Part of a small language model's weights: 192M tokens.
MLP neurons of a small language model. Each row is named by its layer, matrix (up: input weights) and neuron, and shows model dimensions 80-175. Each number is 128 + 24 x the weight over its row's rms, rounded and kept within 0 to 255.
After each neuron's rows, "fires on" lists the tokens most often at its 100 highest values on Wikipedia text that the model never trained on. A number after a token or word is its count.

L3.up459 [132 111 130 122  53 160 160 125 118 165  90 128 140 144  77 170 179 139 151 162 140 153 148 107 125 146 126 106 130 122 120 140 114 115 144 123 108 106 146 151 118 153 115  99 116 129  80 129 109 170 118 137 143 120 136 102 121 106 159 154 113 133 128 126  94  96 172 147 147 131 175 146 151 167 114 110 125 148 130 123 139 122 113 150 177  80 128 111 147 139 123 159 148 116 112  97]
fires on: "==" 37, "|---|---|---|---|---|---|" 5, "==L" 5, "===" 5, " most" 4

L9.up199 [116 168 127 152 117 153 143  99 136 167 126 120 136 112 123  95 175 107 143 137 124 137 147 104 134 127 109 138 100 101 103 110  82 160 151 134 100 133  97 178 112 111 157 118 125 132 145 118 137  99  92 144 124  86 154 137 126 156 139 159 122 141 117 118 165 155 114 103 170 108 165 201 155 129 129  87  81 141  96 136 134 152 151 133 175 131 167  94 139 152  94 149 123 159 100 126]
fires on: " and" 71

L13.up737 [139 110 142 126 149 145 125 129  94 138 147 129  94 110 145 107 103 149 142 141 115 147 146  93 105 119 124 160 171 150 141  77 152 154 131 110 108 144 131 131 138 140 140 125 119 133  87 108 110  87 107 122 185 123 154 127 161 102 104 138  85  95 162 108 124  98 127 129 132 143  96 142 161 132 105 177  78 110 165 111 137 112 136 120  66 160 166 149 118  87 168 155 122 107 130 108]
fires on: " the" 20, " Br" 15, "r" 8, " tr" 8, " Tr" 5, " Comm" 4

L9.up353 [135 130 144 146 109 130 160 122  81 102  94 136 135 201 118 102 118 160 184 154 179 158 122  97 139 138 129 140 114 115 132 141  85 143 141 127 130 151 109 106 107 156 118 132 112 157 121 130 183 132 126 134 100 165 125  86 149 129 131 117 162 122 131 115 115 188  89 128 135 104 160 155 105 156 174 142 145 141 106 126 105 163 137 139 117 128 128  82 127 115 111 133 154 153 126 123]
fires on: " and" 54, "an" 4, "," 4, " in" 4, "|" 4

L5.up5 [111 121 140 104  94 119 116 137 118  87 150 108 123 153 159 142 129  76 140 168 140 146 105 102 130 161 178 134 127  76 159 103  96 144  95 147 126 146 136 138 123 177 145 160 167 145 129 119  83 124 118 117  91 109 103 107  79 134 114  99 136 116 156 110 105 159 175 139 106  80  96 136 140 130 148 144 173 147 124 116 137 118 134 133 135 167 127 114  99 118 100 147 100 113 151 159]
fires on: " |" 58, " and" 6, " 3" 4

L5.up137 [137 154 129  92 127 142 148 150 155 110  89 152 156 102  88 128 169 139 125 111 111 138 131 132 177  97 128 142 136  93  82 152 122 128 102 141  93 130 109 119 143 153 112 187 157 128 133 124 117 161 127 123 144 120 176 164 111 164 147 171 107  94 135 113 153 122 120 114 120  89 125 110 123 140 102 152  87 168 116 125 126 139 135 153 164 139 180 138 133 133 136 129 137 174 124 126]
fires on: " b" 45, " st" 10, " expl" 8, " end" 7, " top" 7, " rest" 6

L13.up521 [145 122 133 103 138 137 108 144 124 135 145 111 143 124 124 128 120 148  99 114 126 139 113 164 119 105 135 131 148 154 131 121 128 120 162  82 126 117 108 136 118 113  96 107 178 109  87  85  98 202 103 111 162 102 131 131 107  92 143  84  78 133 116  90 126 105 150 143 118 172 168 151 169 123  95 152 154 140 121 130 115 112  64  94 105 166 123 109 116 103  87 171 142 113 127 190]
fires on: "′" 16, " U" 12, ".2" 8, " V" 8, " .4" 5, ".9" 5

L6.up212 [ 93  97 127  84 165 134 119 102 126 121 151  89 114 127 108 154 132 100 163 177 182 130 167 135 122 116 171 147 178 126 162 130 128 121  98 120 127 148 141 100 128 142 140 138 103 106 135 126 165 143 146 135 102 138 124 110 139 124 113 106 112 133  76 146 114 145 135 153  85 137 169 147 109 136 134 111  78 152 128 164 138 111 182 112 142 112 137 103 120  96 148 124 105 120 137 141]
fires on: "\n" 37, " |" 29, " of" 8, " —" 6

L13.up554 [ 92 113  99 153  50 100 111 117 175 118 145 127 126 140 163 146 130 126 154 131 140  95  92 117 153  92 145 144 114 131 135 123 108 131 148 118 160 181  97 138 106 144 161 131 106 116 132 109 132 133 101  98 110 122 128 105 156 139 187 127 117 133 113 105 122 147 135 120 112 172  97 102 135 179  98 122 118 132 119 118 114 116 106 165 153 161 101 157 149 121 150 128 139  92 153 140]
fires on: " w" 22, "ic" 12, " W" 10, "leg" 5, "w" 5

L6.up362 [151 105 157  79 124 149 112 128 100 121 130 119 185 123 124 116 146 127 138 136 131 125 152 134 139 124 177 176 145 125 151 136 106 139 129 140 104 125 153 122  80 166 141 165  82 146  82 120 169 185 152 118 125 147 113  77 124 148 113 105 113  84  88 101 125 156 150 130 144 141 112 126 108 163 118 145  98 104 135 129 138  92 163 114 145 106 157  98 186 111 177 134 142 150 127 112]
fires on: " |" 44, " S" 6

L2.up43 [130 137 134 111  87 158  98 132 132  98 122 105 143 133 130 144 104 110 145 142 146 142 159 146 123 132 146 144 154 162 105 156 146 109 111 139 125  94 113 167 135 170 135 125 128 107 104 137 124 119 140 126  88 128 124 154 149 158 128 127 104 131  90 134 118 153  80 105 121 133 165 152 130 134 129 142  84 128 153 112 117 104 149 148 125 155 143 128 129  68 122 101 156 119 133 159]
fires on: " town" 25, " city" 22, " Town" 8, " district" 7, " village" 5

L6.up757 [149 150 124 149 152 149 129  61 129 112 124 141 122  92 143 129 109 104  91 113 109 132 157 127 144 138 130 113 155 120 146 134 107 170 111 138 153 146  98 140 101 113 203 128 160 112 113 151  96 127 154 104 143 108 129  74 156 120 146 104 125 118 126 140 113 155 122 154 129 133 137 123  96 190 155 143 155 150 108 130 141 146 115 143 159 138 117 140 121 168 134 151 128  89 144 136]
fires on: "e" 28, "u" 21, "l" 12, "ra" 5, "h" 5, "r" 4

L4.up341 [104 111 110 106 178 142 195 129 182 126 101 144 124 165 127 109 129 139 138 151 127 132 142  94 103 150 125  87 138 161 132 182 124 162 127 153 153 112 132 140 121 107 104 128 127 112  96 108  79 119 116 131 150 150 146  97  70 157 159 136 107 119 137 120 127 115 152  98  74 117 110 106 147 125  96 138 120 134 161  71 182  90 133 115  94 157 114 128 128 127 129 143 143 136 152 118]
fires on: "ly" 38, " pro" 18, "ely" 7, "ear" 6, "ically" 5

L9.up742 [127 145 168 179 116 128 128 147  90 137  73  77 180 146 165 127 113 125 144 170 145 149 114  98 139 147 120 124 155  76 128 121 174 119 132 111 189 175 116 119 174 144 115 118 116 135 112  74 139  95  93 117  84 151 174 100 129 125 122 149 182 123 131 122 125 138  99 120 126 150 141 150 105 167 168 122 102 110 132 101 105 110 125 151 107 126 121 100 173 105 119  94  93 129 114  92]
fires on: "," 24, " and" 10, "s," 9, " G" 7, "7" 5

L3.up682 [126 122 144  59 165 110  87 155 128 133 154 168 152 106 100 136 137 119 122  95 138 150 133 135 155 111 133 123 144 131 125 104 166 134 119 107 173 106 107 139 134 133 115 116 108  93 122 125 170 146 132 113 110 106 167 131 111 163 152 109  99 114 183 183  84 192 138 150 145 145 142 162  95 111 143 152 129 129 127 136 161 132 159 126 145 114 149 153 120 117  89 129 143 157 154 106]
fires on: " c" 100

L3.up221 [121  89 140 121 154 128 137 159 149 134 136 109 102 114  97 147 114 125 101 139  92 102 142 151  95 136 141 161 151  90 141 150 167 141 109 175 133 143 124  97 141  95 150 154 131 182 108 132 140 140 115 177 115  94  99 136 153 156 151 153 103 121 145 160 126  93 101 111 124 137 111 111  85 115 117 146 107 144  97 113 121 127 162 128 124 166 106 139 138 107  97 113 119 119 132 120]
fires on: " f" 60, " made" 19

L13.up756 [150 120 157 105 123 137 165 136 146 101 149 166 110 137 147 113 104 125 158 157  96 141  93 140  98 104 116 139 141 145 140 147 132 119 184 102 136 114 127  77 126 178  85 109 140  90  84 137 128 146 126 166 160 126 145 151 106 124  95 141 121 104 155 118 111 194 106 130  89  88 149 157 136 161 152 119 116 164 113 101 120 172  99 138 123 143 109  79 153  97 138 178 127 118 125 127]
fires on: " in" 68, " of" 6, " the" 6, " New" 5, " v" 4

L3.up437 [142 128 116 121 115 128 117 100 156 121 127 102 145 127 127 134  93 113 156 154 150 131 139 119 112 137 192 113 151 169 135 107 110  78 135 123 123 125 129 168 118 160 106 156 154 117 113 116 187 124 112 159 104 143 105 166 179 169 180 137 124  98 104 146 168 126  91 134 161  79 117 118 121 122 139 119 117  78 119 115 146 111 131 158  98  69 115 101 139 131 129 132  80 140 160 130]
fires on: " |" 54, " –" 11, " the" 8, " /" 7

L13.up740 [152  99 151 112 107 139 116 143 143 170 125 120 134 126 150 167 113 112 132 139 107 139 143 126 107  87 112 129 151 172 147 105 119 148  87 107 159 134 133 132 109 104  91  92 146 152 114  80 152 178 109 161 145  92 112 134  97 125 139 117 101 105 140 120 136 112 128 125 121 153 167 163 138 133 101 132 133 133 139 111 142 113 146 130 158 123 120 134 128 119 110 103 128 155 135 167]
fires on: " |" 54, " 2:" 8, " U" 7, " $" 6, ":" 4, "′" 4

L2.up279 [ 94 117 163 131 136 130 143 135 103 115 141 139 106 136 137 140  80 142 141 118 118 140 169 124  82 134  95 141 123 109 108 147 148 137 110 156 103 115 112 110 147 141 133 140 120 130 144 149 127  75 164 177 111 129 137 160 113 178 113 155 106 122 154 133 160 102 137  95 132 120 113 115 118 115 113 152  99  97  93 111 142 140 138 113 133 105 137 109 168 142  98 159 142 119 129 151]
fires on: " f" 89, " can" 4

L10.up636 [134  60 129 106 135 174 123 106 166 112 174 132 120 162 115 149 130 132 154  98 132 135 113 120 152  97 161 159 154  74 110 130 178 164 113 170 144 113  98 128 113 108 121 141 136 116 115 142 109 135  99 134 150 131 102 138 160 167 162 126  93 119 142 112 139 112 113  93 103 119 121 117 115 142 172 111 115 139  87 117 186 105 123 157 147 134 117 164 127 145 116 136  86 154 159 149]
fires on: " have" 26, " had" 13, " f" 11, " has" 11, " p" 8

L5.up490 [128 124 124 129 111 142 109 134 134 141 130 117 121 146 120 137 102  94 153 112  85 149 127 124 125 132 167 162 145 106  90  60 134 122  88 119 156 144 148 122 122 111 115 158 147 122 154 120 155 123 119 138 157 169  95 130 132 131 129 123  94  42 177 116 144 122 170 146 108 106  98 159 158 156 116 120 133 122 150 112 140 130 121 101  92 138 140  87 118 154 100 150  80 140 129 162]
fires on: " |" 93, ")" 6

L3.up138 [111  87 102 142 145 153 114 139 143 133 110 104 107 124 142 132 119 147 135 157 161 150 165 107 153 135 151 115 162 155 117 111 109 115 139 148 136 115 143 135  99 126 117 175  93  46 119 134 127 146 122 141  94 150 122 150 139  95 107 119 103 104 137 109 158 138 159 129 136  82 127 150 151 130 142 114 101  89 135 103 159  98 133 148 142 109 135 102 134 138 123 152 113 154 123 170]
fires on: " |" 86

L4.up236 [ 93 153 117 151 128 139 144 115 116 126 150  91 133  82  97 133 149 106 122 137 103 172 107 129 129 115  70 147 157 108  74 135  59  86 125 140 170  99 190 151 124 141 138 137 131 125 153 147 137  94 140 174 113 101 140 120 112 127 155 146 148 123 120 157 161 112 120  86 122  98 109 130 169  95 170 137 129 118 145 144  62 117 116 140 153 119 107 134 112 112 180 128 134 150 105 132]
fires on: " st" 25, " known" 25, " station" 11, " design" 8, " such" 8, " named" 7

L4.up731 [114 153 165 106 171 102 134 115 136 125 114 121 126 140 194 129 157 100 103 132 132 117 143 149 128  95  90  88 127 158  88 118 157 158 127 102 119 134 136 114 179 118 135 153 128 121  86 100 189 165 151 121 146 122 139 118 116 135 151  76 164 124 114 132 170 138 135  91 139  70 155 112 116 101 124 122 158 134 158 130 142 139  98  88 111 131 117 105 136 120 123 154 184 108 136 142]
fires on: "-" 60, " -" 14, " (−" 9, "–" 7, "/" 6

L10.up615 [137 160 124 137 114 146 127 122 118 141 122 119 135 155 124 118 132 109 181 136 138 151 128 160 109 140 123 118 134 158  89 143 123 124 121 116 113 144 144 132 178 115 106 109 132 102  68 164 142 142 117  93 151 138 148  91  88 109 159 139 119 132 102 137 109 138 123 141 123 162 126 123 134 100 142 141 148 100 135 130 106 111 114 157 177 115 132  67 109 145 122 161 109 130 100 107]
fires on: "==" 33, " ==" 27, "used" 5

L5.up716 [ 92 133 168 167 149 174 135 123  87 130 111 123 108 153 114 108 126 133  70 163 146 136 138 110 110 118 119 125 124 150 124 142 109 122  91 143 120 121 162 123 129 164 104 163 132 150  86 144 140 122 125 109 140 175 116  86 139 134 155 128 131 140 101 128 112 147 134 103 141 106 127 179 118 113 141 138 117 201 165  96 141 116 176 109  97 119 147  90  80 129 130 126 153 107 134 116]
fires on: "," 36, "." 17, " and" 17, ":" 7

L10.up38 [ 89 103 131 154  65 142  98 116 160 143 124 136  96 150 138 173  90 122 141 133 138 137 161  79 149 104  92 176 124 111 146 117 151 119 164 147 159 112 123 127 110 161 179 117 161 135 154 138 125 127 119 127 155 109 108 158 118 162 104 122 171 135 147 120 132 103  95 137 111 142 130 121 128 150 147 107 113 160 111 133 146 107 155 179 137 149 112 136 159 102 107 155 146 100 121 142]
fires on: " W" 21, " w" 18, " St" 17, " read" 6

L5.up591 [119 106 125 136 117 121  76  73  97 125 165 150 128 150 178 139  96 119 147  75 112 140 124 126 121 127 171 131 115 118 114  88 121 113 157 107  82 164  98 133 105 125 124 111 165 115 147 110 128 161 125 155 130 107 120 112 172 179 145 134 104 140 126 143 124  87 136 123 132 149 171 124  59 137 113 161 119 101 123 126 168 146 107 145  97 136  87 138 130 126 125  98 126 112 132 131]
fires on: " |" 30, " 0" 8, " 0;" 8, " 4;" 5, " 2;" 4, " 4" 4

L3.up359 [143 102 120 134  79 114 136 181 141 123 141 132 126 134 112 143 122 122 130 113 123  90 178 127 126 157 155  88 111 102 120 158 149 161  82 128 111 141 117 121 148 124 185 152 108 127 154  99 142 151 117 163 121 148 122 107 131 134 112  87 123  91 120  90 139 142 119 121 119 109 116 137 152 175 113 142 151 157 145 158  50 117 181 155  94 154 137 110 156 135 169 142 141  96 101 124]
fires on: "ics" 17, "ibility" 12, "ence" 9, " history" 8, "ources" 5, "ure" 5

L2.up583 [147 161 112 114  97 125 139 142 133 140 141 133 127 142 139  90 126 146 144 157 126 122 111 128 168 139 122 122 142 101 139 130 130 147  93  60 151 119 118 116 163 134 106 137 127 168  87 126 151 165 117 124 130 138 108 159 140 150 130 124 146 119 149 103 154 140  70 134 160 116 130 145 118 120 107 119 175  91 170 150 109 136 128  85 138 146 117 107 183  92  91 154 165 137 142 177]
fires on: "–" 46, "/" 46, "-M" 4

L5.up25 [124  94 144 134 218 126 139 115 115 126  71 143 120 156  95 104 117 133 153 141 127 118 137 148 120 142 129 115 111  95 148 119 133 138 140 114 156 133 146 163 118  97  88 148 152 157 150 110 112 108 152 122 105 103 152 134 131 171 143 142 109 133 121 138 125 134 131 104 129 107 110 138  80 142 120 149 122 155 118 159 137 110 124 135 113 116 129 105 116 134 136 140 129 148 125 109]
fires on: " and" 28, " but" 11, " while" 9, "," 7, "7," 5, " although" 4

L3.up180 [150 109 120 137 104 172 158  89 129 126 124 111 115 152  77 108  79 108 123  95 102 152 127 127 157 131 110 139 153 129 140 143 122 116  87 129 136  81 161  96 111 133  99 152 168 131 116 131 133 115 143 179 154 107 155 127 140  75 142 153 142  90 107 169 107 122 124 101 134 134 150  92 118 108 133 133 130 153 152 107  90 158 135 147 120 140 134  90 154 141 131 143 146 169 132 131]
fires on: " =" 43, " based" 13, " such" 12, " born" 12, " station" 6, " Authority:" 4

L3.up546 [119 133 133 104 107 135 120 141 104 154 128 136 163  87 108 118 140 127 120 154 156 147 153 166 155 157 184 166 171 130 157 168  93 106 124 138 140 139 105 127 145 114 172 105 114 118 115 130 131 131 142 139  94 122 118 144 152  52 140 125 116 121 141 146 150 128 132 170 140  99 122 120 154 162 104  97 106 129 140 116 141  89 124 128 110 102 137 109 118 128 135 130  91 162 106 160]
fires on: " |" 56, " -" 10, " —" 9, " " 6, " –" 5

L2.up284 [126 123 150 104 104 108 110  97  66 130 128 136 103 118 133 122  87 119 110 118 136  98 147 129 107 103 109 129 131 146 105  98 160 134 145 157 135 138 112 162 138 147 159 159 108  99 132 164 131 117 147 146 128 120 167  94 141  97 102  98  69 160 130 186 102  92 144 130 156 149 130 112 157 140 146 158 108 107 134 120 112  82 112 111  99 152 135 152 120 161 124 128 136 124 107  97]
fires on: "r" 78, " tr" 15

L10.up370 [109 136 151 101 136 101 102 118 103 134 112  84  93 121 132 149 144 137 133 114 129 166 137 116 173 124 159 139 110 136 114 121 176 120 146 135 115 131 123 180 139 117 115 185 149 153 120 130 101  76 119 151 125 121 127 143 151 147 129 123 115 111 152 141 164 186 118 108 146 133 114 110  63 146 156 131 158  78 143 149 132  87 113 123 144  67 145 154 112 155 155 118 152 131  86 105]
fires on: "on" 19, "ot" 15, "at" 12, "er" 12, "in" 8

L2.up414 [180 137  97  99 125 135 130 124 117 129 116 162 113 110 135 127 139 128 130 126 137 159 181 107 113 131 109  82 146 172 159 118 149 111  91 111 158 112 130 138 157  90 128 159 109 116 121 125 155 104  89 167 114 151 125  73  93 116  92 127 136 155 144 165 101 157 132  83 121 149 165 123 111 105 122 129 173 133 105 158 138 134 138 118 163 102  59 114 132  94 148 114 129 122 128 147]
fires on: " E" 74, " e" 26

L3.up494 [155 137 107  83 117 110 121 141 170 124 153 101 121 175 104 140 152 123 157  77  97 134 146 145 145 172 140 132  85 120 130 129  88 116 121 145 129 160 113 121  99 125 145 163 163 134 131 146 117 169 115 108 112 110 128 112 127 120 144 133  88 107 130 140 141 153 109 147 161  92 128 125 120 110 143 151 112 155 106 126 171  92 101 140 149 140 126 128 136 125 100 168 116 156 132 132]
fires on: " b" 63, " rest" 11, " turned" 4, " tem" 4, " turn" 4

L12.up738 [153 124  92 131 114 132 162 148  98 113  63 152 148 101 122 140 106 110 122 104 116 134 140 134  84 149 121 144 153 117 169 140 149 121 136 127 180 132  59 115 142 112 168 143 165 133 129 138  95 124 103 178 159 128 151  60  85 140  96 125 137 126 151 140 136 100 146 110 129 115 156 153 146  81 111 157 131 140 116  95 100 133 121  81 129 139 126 148 135  87 153  91 133 118 152 161]
fires on: " E" 64, " I" 18, " T" 7, " O" 5, " e" 4

L10.up346 [146 191 156 103 122 151 138 123 103 148  96 166 148 125 156 176 103 108 159 158 138 131  90 121 129 127 133 140 155 162 103 133 141 106 161  97 139 159 110 127 170  92  63  71 106 118 118 146 125 140 112 144 154 152 120 128  85 127 134  95 127  81 140 135 118 144 163 124 139  80 143 116 103  94 107 109 124 117 128 100 110 174  95 133 126 123 128 138 112 117 158 164  93 103 164  95]
fires on: "ing" 35, "ed" 9, " to" 6, "ce" 4, "ized" 4

L10.up468 [138 129 156 129 112 137 117  87 111 154 170 110  94 127 130 126 102 118 120  99 123 104 154 128 122 121 105 161 121 187 107 114 127 145 154 110  90 140 122 141  93 145 128 149  76 143 147 147 131  96 106 122 136 153 143 115 145 121 130 157  85 119 115 126 141  90 104 119 119 145 151 119 179 184 148 178 114 140 131 134 108 120 129  99 104 156 138 149 134 164 161 145 124 140 148 129]
fires on: " Gr" 28, " cr" 12, " tr" 12, " Tr" 11, "r" 9

L12.up631 [137  97 120 123 125 133 145 139 127 119 166 108  95 157 114 124 154 117 144  74 102 137 134 126  79 137 144 122 171  79 162 146  87 133 187 142 127 132 148  83 117 172 109 152 164 163 119 111 123 152 113 136 134 161 125 108 142 104 110 121 110 150 109 128 160  60  84 178 127 161 107 141 100 120 130 139 100 147 111 139 144 123 115 159 106 115 104 163  98  82 190 131 149 137 131 146]
fires on: " as" 33, " by" 32, " of" 6, " (200" 4

L10.up270 [ 51  92 143 117 113 139 140 127 122 125  95 102 124 124 164 165 147 126 104 144 104 158 141 132 147 124 145 153 135 110 107 140  98 116 129 102 121 125 116 150 107 171 149 117 155 148 109 159 133 103 137 153 143 111 109 159 137 138 112 144 153  67 164 129 137 165 111 142 130 120 113 138  72 100 133 111 184 133 101 134 160 115 133 128 138 120  82 177 105 142 142  85 114 138 135  83]
fires on: "ot" 27, "at" 12, "o" 7, "an" 5, "or" 5

L13.up14 [125 146 129  83 126 101 148 113 125 139 179 105 111 156 148 128 109 136  72 140 150 122 111 176 132  69 116 157 118 133  96 108  95  90 109 157 110  78 135 122 105 108 142 108  88 131 122 123 151 124 131 113 151 105 157 105  93 184 146 145 102 172 126 130 120 136 155 141 119 131 143 130 115 120 149 135 130 150 109 129 158 168 144 120 108  99 137 184 133 129  97  95 136 132 133 148]
fires on: " c" 68

L4.up761 [ 88 131 104 117 122 159  73 126 132 134  82  70 129 110 129 137 125 122 156 134 167 162 159 130 113 101 180 134 137 127 141  93 149 121 143 153 133 152 128 113 122 136 115 131 141  82 153 118 155 137 107 115 114 142 110 137 143  98 137 129 105 137 131 148 157 143 146 114 126 111 122 129 134 110 135 115  97 125 124 100 156  97 136 136 178  90  79 103 146 162 120 120 162 177 136 152]
fires on: " |" 100

L4.up675 [ 97 149 100 168 169 107  95  95 107 134 124 140 117  79 111  92 119 153  77 134 117 142 191 118 166 144 100 123 137 171 167 157 111 158 108 110 150 142  70 131 109 113 128 120 146 107 123 119 128 116 140 121 104 111 126  95 115 139 109 101 138 112 169 171 124 163 123 126 126 119 110 116 121 142 113 143 131 148 122 107 167 100 128 138 149 140 114 146 132 143 130 145  96 120 116 161]
fires on: " E" 42, " (E" 18, " \"E" 10, "E" 8, "e" 5, "r" 4

L10.up39 [168 129 120 114 121 125 133  98 150 140 131 170 109 134 131 127  87 137 153 135  87 161 127 133  97 171 122 123 167 104 135 107 149 113 149 129 145 148  92 125 154 127 114 151 151 138  91 123 117 120 131 155 128 147 133 142 110  89  88 146 116 152 113 147 134 125 121 135 139 147 113 113 127 170 147 124 142 115 107 133 136 178 141 105 111 118 124 138 107 105 138 160 125 130 149 147]
fires on: " of" 11, " per" 10, " by" 8, " on" 7, " at" 7, " in" 7

L4.up116 [146 120 137 104  91 128 159 117 116 109 153  94 135 127 161 167 155 110 137 131 145 115 144 134 115 127  87 124 129 147 140 150 162 102  83  96  89 122 110 106 147 134 123 156 109 143 141 132 143 147 145 146  91 159  96 146 151  93 125 138 158  97 136 103  83 120 157 112 118 142 110 125  84  86 101 153 145 118 112 169 153 103 170 148 157 124 134 119 111  97 112 141 175 101 142 136]
fires on: " of" 32, "-" 18, " political" 7, " National" 5

L5.up387 [107 104 110 125 107 171 136 121 144 125 122 129 138 123 125 155 112 126 144 121 149 152 132 101 189  89  77 133 123 100 127 109 153 185 163 118 118 101 106 171 147  69 138 102 145 155 111 101 153  91 130 157 104 152  80 136 131 155  79 137 115  96 138 114 177 171 163 146 149  88 174 166 138 125 131 161 130 136 108 107  95 104 120 145 121 174 141 123 147 142 133 131 100 162 107 144]
fires on: " and" 53, " g" 8, " att" 7, " st" 7, " t" 5

L4.up127 [119 136 107 109 156 143 159 153 115 143 143 169 143 126 119 134 134 129 115 151 105 148 137 162 126 149  98 103 120 122 108 154  82 169 137 146 103 103 102 101 157 122 117 110 138 113 115 118 144 175 136 141  99  95 119 149 186 163 155 151 126 100 119 127 134 129 129 100 168 115 125 108 112 165 106 138 103 104 174 107 125 131  94 176 114  86 118 150 104 151 129 122 126 130 141 118]
fires on: " b" 38, " Car" 23, " Bar" 9, " le" 7, " does" 6

L4.up755 [110  83 120 133 153 158 110 115 124 129 128 135 142  83  99 123  71 151 136 133 151 164 116  95 146 117 148 127 153 110 122  94 118  77 149 182 111 164 143 142 120 136 118 111 144  83 136 140 122 149 110 167 118 160 106 133 136 132 129 163 120 118 145 133 145 147 146 122 123 155 139 116 133 129 120 119  85 124  85  86 137 112  87 150 128  97  89 161 138 135 163 117 130 145 142 128]
fires on: " |" 96, "|" 4

L5.up406 [118 126 120 131 117 106 151 155 111 158 160 141  97  74 132 118 122 121 169 172 112 152 148 128 122 115 144 102  96  99 130 130 136 147 132 120 129 159  97 129 106 128 121 101 103 118 121 147 100 103 154 123 108 115 133 142 147 155 166  54 107 104 188 141  92 151 107 145 118 123 104 144 101 108 159 105 126 126 136 167 128  99 110 159 101 139 125 123 147 112 143 143 128 123  73  95]
fires on: "ian" 20, "ic" 16, " Roman" 8, " Afric" 6, "ians" 6, "ean" 5

L9.up610 [ 72 121 136 150 151 138 151  85 134 119 164 100 136 134 146 125  94 113 105 128 132 116 145 140 136 138  86 180 146 147 140 118 117 133 134 161 123 107 142 195 165 124 113  98 116 140 130 121 131 117 162 156 140 135 114 140 143 132 131 156 131 156 140 100 135 171 113 150 144 118 151 106  96 128 115 137  97 150 161 122 115 111 111 114  99 125  67 114 115  93 123 113 126 119 131 172]
fires on: " to" 59, " for" 9, " or" 7, " and" 7, " &" 5, " on" 5

L9.up618 [162  96 106 113 122 113  96 114 164 165 117 117 162 141 104 136 134 118 134 177 135 148 144 115 132  97 171 130 123 105  84  96 127 127 102 141 163 153 121 117 140 144 113 118 154 113 146 139  93 127 107 151 135 109 123 111 109 122 118 142 121 122 131 160  75 171 150 109 115  93  83 126 118 125  99 128 155 119 118 114 125 129 108 101 138 107 132 152 150 164  93 153 142 143 149 153]
fires on: " |" 27, "f" 11, "/" 8, ";" 8, "'s" 7

L5.up642 [132  78 109 174 134 134 106 120 147 135 173 101 133 107 149 152 122 123 161 145  89 148 120 129 121 132 138 111 138 133 130 117 156 100 119 118 161 120  86 127 134 106 130 107 179 133 102 112 186 156 102 155 116 105 121 121 137 166 153  75 114 143  68 144 179 143 144 154 148 140 178 119 135 134 143 149 118  71 117 142 157 133 142 132 107  98 113 137 137 140 106 130 138 146 149 111]
fires on: " |" 90

L12.up591 [134 111 157 115 162 128 165  85 146  90  96 112 150 144 104 152 146 118 148 108 120 175 103 136 124 107 161 140 136  98 131 125 117 165 139  96 130 144 136 131 137  78 111 140  64 132 141 122 160 134 131 104 124 150  92 131 144 113 124 140  81  78  96  98 116 151 111 109  99 166 156 153 112 134  87 158 151  94 122 153 124 129 121 102 166  69 175 135 150 107 128 144 158 142 101 131]
fires on: "\n" 25, "in" 18, "is" 8, "s" 8

L10.up745 [115 149 155 120 127 132 148 122 188 126  86 150 124 115 145 114 127 137 130  95 100 154  77  96 136 101 150 117  73 122 150 180 123 145 109 103 151 173 105 129 100 150 103 121 104 115 125 137 123 129  99 150  91 116 163 146 120 148 116  88 104  88 114 106 128 137  98 118 115 101  91 100 127 158 183 109 109 170 134 122 149 129 150 169 139 133 165 102 154 104 147 111 130 114  99 127]
fires on: "ic" 29, " World" 7, "ian" 7, " American" 7, "ean" 5

L10.up645 [134 149 133 127 101 131 141 141 103 102 120 141 110 160 125 151 109 140 137 136 109 134 131 150 160 183 129 114 123 106  96 137 125 109 125 122 138 113 126 124 143 130 110 134 107 146 118 110 164 127  89 157 162 149 190 121 113 142 208 117 143 104 167 147 151 123 125 157  90 116 143  80 144  93 107 134 106 126 148  97 156 148 151 124 113 126  85 148 139 140 174 152  77  86  93  79]
fires on: "ly" 21, "ed" 21, "ated" 10, "ing" 9, "ment" 6

L3.up657 [109  91 113 128 125 108 159 147 121 140  87 157 131 141 127 139 121 137 139 154 137 102 136 102 118 133 114  96 149 166  95 132 134 129  94 143 127  75 128 140  73 144 142 140 135  86 133 144  74 160  77 121 171 122 156 140 127 147  82 161  91 109 139 174 155 140 139 129 123 174 135 144 122 116 108 114  97 148 114 120 134  93 167  92 130 131 115 134 120 125 141 125 131 158 114 158]
fires on: "ly" 29, "]" 18, "ally" 15, "ely" 6, ".0%" 4